config = dict(
    positions='rope',
    init_std_o=0.0,
    optimizer='muon_variant',
    seq_len=1024,
)
MLP neurons of a small language model. Each row is named by its layer, matrix (gate and up: input weights) and neuron, and shows model dimensions 421-548. Each number is 128 + 24 x the weight over its row's rms, rounded and kept within 0 to 255. Numbers have three digits each. A neuron's up and down rows have the sign that makes its largest values positive.
A block is one neuron, or neurons of one layer that tend to fire together. Before each block is what it responds to, as a language model described it from the Wikipedia text at the highest values.

Place-name completion tokens
L3.gate188:130142133095128110116115108132148155176154131098119107128119089140107114149104097168158122148140171104176128149174155117159144112143135154129083129115076117112149147146134136121115135109116115154099120082155118152127103120097122151145125141151123132109144149122122129117122129122145112161153126144120162170132098131124122122171086118116167141112112167094086107108147164129130100128136
L3.up188:154141138119113087133141116141160111082150127143137128154107082100148093156149102157122147179131090133125177138152132114130134134120111119155139111103122125114089126092120161139144104148151117092172132127096143151107141072103148157128095151166130114097130104130141108133125141092127135138121169108121117127156155110157151133130081136115125117136154121197101121118134120114098121136104
L3.gate924:109127130115113120135126096139119149128131115125156148141119099112142129124126107116125126080132138162105162074143107112137145134160138121095125118107111160099120131112113157094138096134137122097107149129131119177193122157146103152154119140124129134147137143117168099131123124144117137144175137101136142151095130149141121137136203078157121149114141119108124168174131134141133079132130
L3.up924:100105133155095161134161136126144132099143134176111048124141113129140090155125148118124106138106160130120121107122134130131101129119108109130131149116149124143111140145116075125123099074166167117168130139144123182117162153117130125145078089134180131160148159119142140143135132136118113115086091123119113133130123146097115118170158118136117088089128140115109153121119146137072145139089
L3.gate1157:125127151101098078123145153170115113129135122133140150113107176137117122131134108120132142134122105158109105118164110116146147127129137136134194120124177146117121120113122129133131042137165100164147158172145108136133099125145119124139145109177141119168153118123134147145129153149104147164129148126125109167140110137104132131105108092120118123129147127087132122164148176117163102146129
L3.up1157:116154092114070085124152116122145114127134151133145157117143140136164104096128078087144134142163121116089124118126157139138135116122119137130146153138127131132110116152124165115131086146126098135166166123131170167132097123143135124169092154092155118107103129154127076153119154127126135104108133168146124174135117150071095125133139116127113145113129138141145129147138110134130117126125
L3.gate1601:122116142105161111137148156133127172137115157173120152135133129127101116136137133129155117134147135102099136086153173115084143097109137126114155168133143126120131109109162126154196134082160132136107090165120135111182146102155148110149113119144115117132116144112096094109093121142151113120146131129121087163138144114134133149138099144144132147088165125136114148129127196163110148154170
L3.up1601:134112154153113124127173123130096116103140134121116164139129119131096149105093092080158141101137086166106147130116141112100110134139114134096069146130104100128144104139070133139118070131158116164185131123105128121131136121113131132158116137127156115121136156124131101150105115120101099102207123096107117176157160157137124130096101077119147102130132172130076103121125155096128143149133

Repeated proper-name pieces
L5.gate745:134119136112153114105114153148130105056118091160125157130157136170143116160152147152093110178136103138114122133184138128159094113133107136090138108148079140121167107130126147116152145185093122099155128141141120122107126158168133127101124167124131116127175161120146117072091137153173132127102126106106136114124102111103135124135157151111103145104174147102133140110138119158153077151159
L5.up745:111134135137105104135207125105109093102126123134131175118121142126109133148141075112129106088162156132168076143134085124129166103101142130134144118161138120127120120140130107158111159144122126137114098138125068079119120218150101067098134114086088125114081155112097112147105125158084167174101145104126160130138165117120156129144118113096133149072157138102098157141132137139128118147122
L5.gate895:175120153147131172084124139138122104107153122115116178099119130146126122106085116133130119123143139134131134128120087150161153127096129072087193116115156156117115109090166103099099150119135126115125098088141114166067096157144127159152142106097143104095132161097094094182144108158125105124108139134149100084139140135149146132128151171120134100081149154120080149116107149143146110130112
L5.up895:156076115165097126092114193088113072132149109198144125105112142192159158146101118102095108127149132169105125148115104121122105135151129115095153086071130129119158108132122120116093112074153108086140111125151084149089119189140148110120140111117170095104152129140140090118122102146117098099113144122119127130108172134141163133133145156122147131119154113125112181189165128176164104123176

Pre-verb auxiliaries and adverbs
L5.gate1075:140140119158139134118138154132156123131120097106082128158113135157116174138156132121165102153103144064130118146147104102123090163106106074134123123159120084134082140131097156139128110104134163132089145145137106151107130161146103149149129134132105147121121117149145128135122118099144144150143103119153118135128114150200118091145117145151135158122119160097121109109139145111133124110115
L5.up1075:158128105121152098144147111129134156139106153132144126156122125137120155154123130094155143148100144109134167160125131101108144121098106135107092128131107069139152164132146169114079101112084158152124138132150134187131139144123155126163105109077130122105148098131161092121173065096177078123142124104107122137122103140116145145125119117084156062137121128106103096123142164132133108126097
L5.gate1182:157097105117166148109101144103185148099085140128147107128135145160104155141138141134122134120132121137142097114128104128127127184117147117146120184145115148098162126119085124092151159124145138138115150130155111114099122117138134132149133153169135163106168104123115144130130148102133110122135088130117125132071123129123108110121145121122113106100099149123128106124132184094117128117095
L5.up1182:108126104143105110107124120142164132104121136163121111182114091108135158151090103129116159166121126095145119156145149126130120116105139124132097140137125126139137144099092141116135113123149099133145135132135126173087143108103124103121141113145144102117090138114151173127108102138190130147123092116115115122109103123084104134127148130085117121103116125097103134135141126128126104133157

Name-completing final tokens
L4.gate0:129170132132125136151134148133119115101113164131145100117130115137116141136086077111124132105126139105102166141139100120148143152112118117149142143122097177127100107121118131125158157085115143141082108155130130115133117180155148096167136135116138136159127099162142121145129167134101119165143127145155101078133099183136111149121173124149146164187110153153154100126122131140133092168162
L4.up0:129135150162117129127189155104153152111081119123135119102122127112099122168113096116126132113081116145149115150140146144096141145128128116152134145145145177105111065105146145126130135095127119071135101117153153131089145131107129135166128105133139171147129144111145125129140147149111117142117134161104113124107099179158158103142149136100095164136101092117121112132128174155122110165138
L4.gate242:126155139110136109134133119156076115129098152119093155090143109128127128149131107111147075129107095086101124140147126100147131121159109087117137150151148090141120129101141153114107147138168124138176119162092118156110125111136134130125086084162113082146136170170104134129148138126130158126170119113133107139151099137160125112174154115117153119094109098161102138109157121097125127141155
L4.up242:144110136109151121147103111119124114101097152166141154135137158041156107173112111172081101119135111111121124127113143110139117146146102098159154145100141162112129174134099125126127115123142078152123079127106110107136144160116123123113098127144120134106134109118135170105102157133108162086103102133134160136137128171171137116152138087106111107152126078177115112167134090080109133123111
L4.gate341:161109167141142132135104122126129142103131122120105158134164168138116148151106117115144104152139127113141132102102139103146158137182132080141125054131135139166086131122122125117080126088141156147161103137111178103123157176168093090126136165141134130090078181116141092117129102129125138097115149131126121145122129152168156110113164125152131152124138150117147142116117136148135098115131
L4.up341:164116133142083133135155108171148159116147102113143154154184113084172138148160092124137125096082126127148117116106161165134100122144148106130109124170102151091119129134107135128125128107081092152101151128140118116138136139150123152092101142125151179168137153127155154139112144114131147163154154139076136131101132163154157114133167105138119128191132145125111147139112109134153089162144
L4.gate564:149126168115135118108115117109109111113096123144161113141158132101134135077153137092131187150138139139132147124151128138053141095123144115135107132107166177158135125131168111123117122115088125110119072083162097142135097151142132099113100110132145143150126111113141163118130154117147156142136120108146115076147164137148074175127153142135120121111110088138130131114112100148134106171096
L4.up564:129128093133168161149127162129129145119101097120136116171138109111080129151132131088117100103122113187151195155151110105135138129167141162166091134140118112147114068167105126136117123174104133123084159105138113176118137143134093149107109122131101112121113135108134089134151141137133149142158080106121109129164158134118164174167165137157112110077141155152149078162138150143138140183098
L4.gate733:141146085124117173137127146136158108133076126137138118140118147115130149137117120114155142103112110088138137096112157138126151116150135126143140139145156175128129091124122127122163094077115095113136106125134179110118151155132135152149157098130133121168134141129120125171129132142106108135112122151106141116159146161130122127136118131127151157137121139108155100110165154144101120096126
L4.up733:143132134114116146153163145107101138113130119125130121131143112157114101118112149104152155111126134135096143113136067139144176148121135145172134139156163130154175097140133110137078168081097117142127122105102135120095102157106123113157140128105117088157124136134077090154168123133123164167138123149151141113146179122106170117094127127142134106153109164127129141129176132121119116129115
L4.gate946:077147102151131137126137129114113165122113133116096131084149095132118173107149116126165130167146105154118138127124144105123126101124122128113117142131100133117150146137133106108153129112166124138185133124075139130173126173114146136115161139124148141113154123152095100117142134158158109102100142114096133131120128114107100117120181127137097158114131110168135116133117120142118132133134
L4.up946:082135103108119122132120096153117168168115126146112103149118142150148117097074130123142160120079114139094121142134119132098128098124127121070121105161158111127099120122128076167095118110138112110138101111127134135128127150088151107113136114088146117148143078161101102196112130112146121112126121157110142144132082148111146130100102106130139138125135091112123134121103123139105099140133
L4.gate1379:066166123156134133148109109146111104145139112151090100121149128161127109147149051089130110122104106132118144126144133091132145148139120146119134152132150141134111086146149112076136160138153067116121139142160115146096122199163135114131146123120161135098135153108094138099142137166134115114117089107142119155100168176097103123119161123102080089132130123117109122121115186129104104105138
L4.up1379:138123142156141146119173147120140127106151133099145080107181115131113070164153129108125157142067127149109115139151109135134127133137122143109147097138092131077088139159147134120165150123194095128101136119150131167107087109127122121142135145161157088152130125141120118100112134156115157173113167138127136131071146124147129177066158127140118117108107132127086131138138155172106096114140
L4.gate1460:155158124136083154130096141175116160159138118109105149179153126094109094140141090143131155121149174082117094140130159116136158157151083137176160155122109080151101125128117123138152120121144144116129136114141133096134130136118165149149143161146110099097107146146148086111145199150137117176120147107098148109112109143073104156180104161135156144114190081141097134057145079150129183139131
L4.up1460:106145134124118141134127135081147106106142099144121156117115158086121114087096113101131108102143099156175167118123111158137149093159109118143132116108153144117148137075133145120155139139071109096149103084147183122087121100108113158137141114128111132131138136146124102153125131104136084155117121116141109114162138153152143103115134099115127122110129117144130128139094135116098134133113

Pre-modifier adverbs and joiners
L3.gate505:092092175136131075148159152158092146087161124126124128140137121128120120111127114146116133148102145112107137126161113149121127112160140109081123129121138088134131153108160107128060085091124099165097100129110135141157142147166127136127108103132132085118079162129170110107132105113132133129149086124119171097141145130171105141124142119147116142126167154152153148098135147116188134156127
L3.up505:107120067135141101113116113150144133096125102138118110147124119126164150110161113146169116100113097032091135159167117147143137102110154095113120108128098131097134155122152127112097103105113150130102120135118124165111098130174134128088136135169095095096112133156154139141107126160134133155074130155084155116107099160112123135143152161119105138136112112118159138118142112131145090121121
L3.gate1070:148150135154121124142134134155088140113146111083127057141101140138112095104099115130121133139111143110122168140131158146118157118122123095095115121120148128121128104113143119140108126159161118143129137153104141150084164092128137122111127128157113165121138156098125142128114131177105141130147105132146130143096150107123161128119099116109133161110110132106172094134132112108138130143110
L3.up1070:126103103106138096140131130112129206104120127166101087104108130129138123143092172103134122112124154109152096117088118117153124137122091165170125148155163135120178169136076105105136112148127165146132094156145095108148141169180102175084112138104167145109120157102161156093121125128086139115102150122151124145116126150127125127090102142148099143139125145163144201078201103138111116103081
L3.gate1074:147114131141126104149089096116151169166160169122065111142125153117139070118175133127214168113115148115131184138122078163120186127114127132180128169094095133188164112133154122092139106115105135154139075146113152119163105146140121147106132126119125098118144103141143134102170138124164142137151104137169134104109135111107144081161163176135141117126122113112101117114172157126151194118110
L3.up1074:137089139169119121124143135108109176147124104167165123149180133108109136162159121155128144132082142148107164154136134138130110120113127138183131186129179109148147133153111088084128148094149170092117117148082179144142125134195169149166118100122138156117110145095108122072123127115109126129135128100145160093143126135113131120118187100110128139129114145137122129128142121099146120170131
L3.gate1532:114140177161125115116128141097098164119142155141139076106113059100128156064140125155139143124140123096128126110157113166128122107159106112151103108134125079153155146146169143142071130116119089124136075136104153140154140148123167136117106116091125150080134123136149149073138121102146114184145090138134157080141148176131149131123124161142150134107145114107123070108159110118129132126160
L3.up1532:110124140145125122137156150160111108167111134111140112128135102120120170086153124132183157110090143113092107155107088112143130112105142133161152103132123120159129187156151149151086165128145101191127078104133132122140120128148158101146099079109157100100096131135125151108112121100136117166109076102098165085088140169152110139105128138091150115134149102141130102094071133132133090113108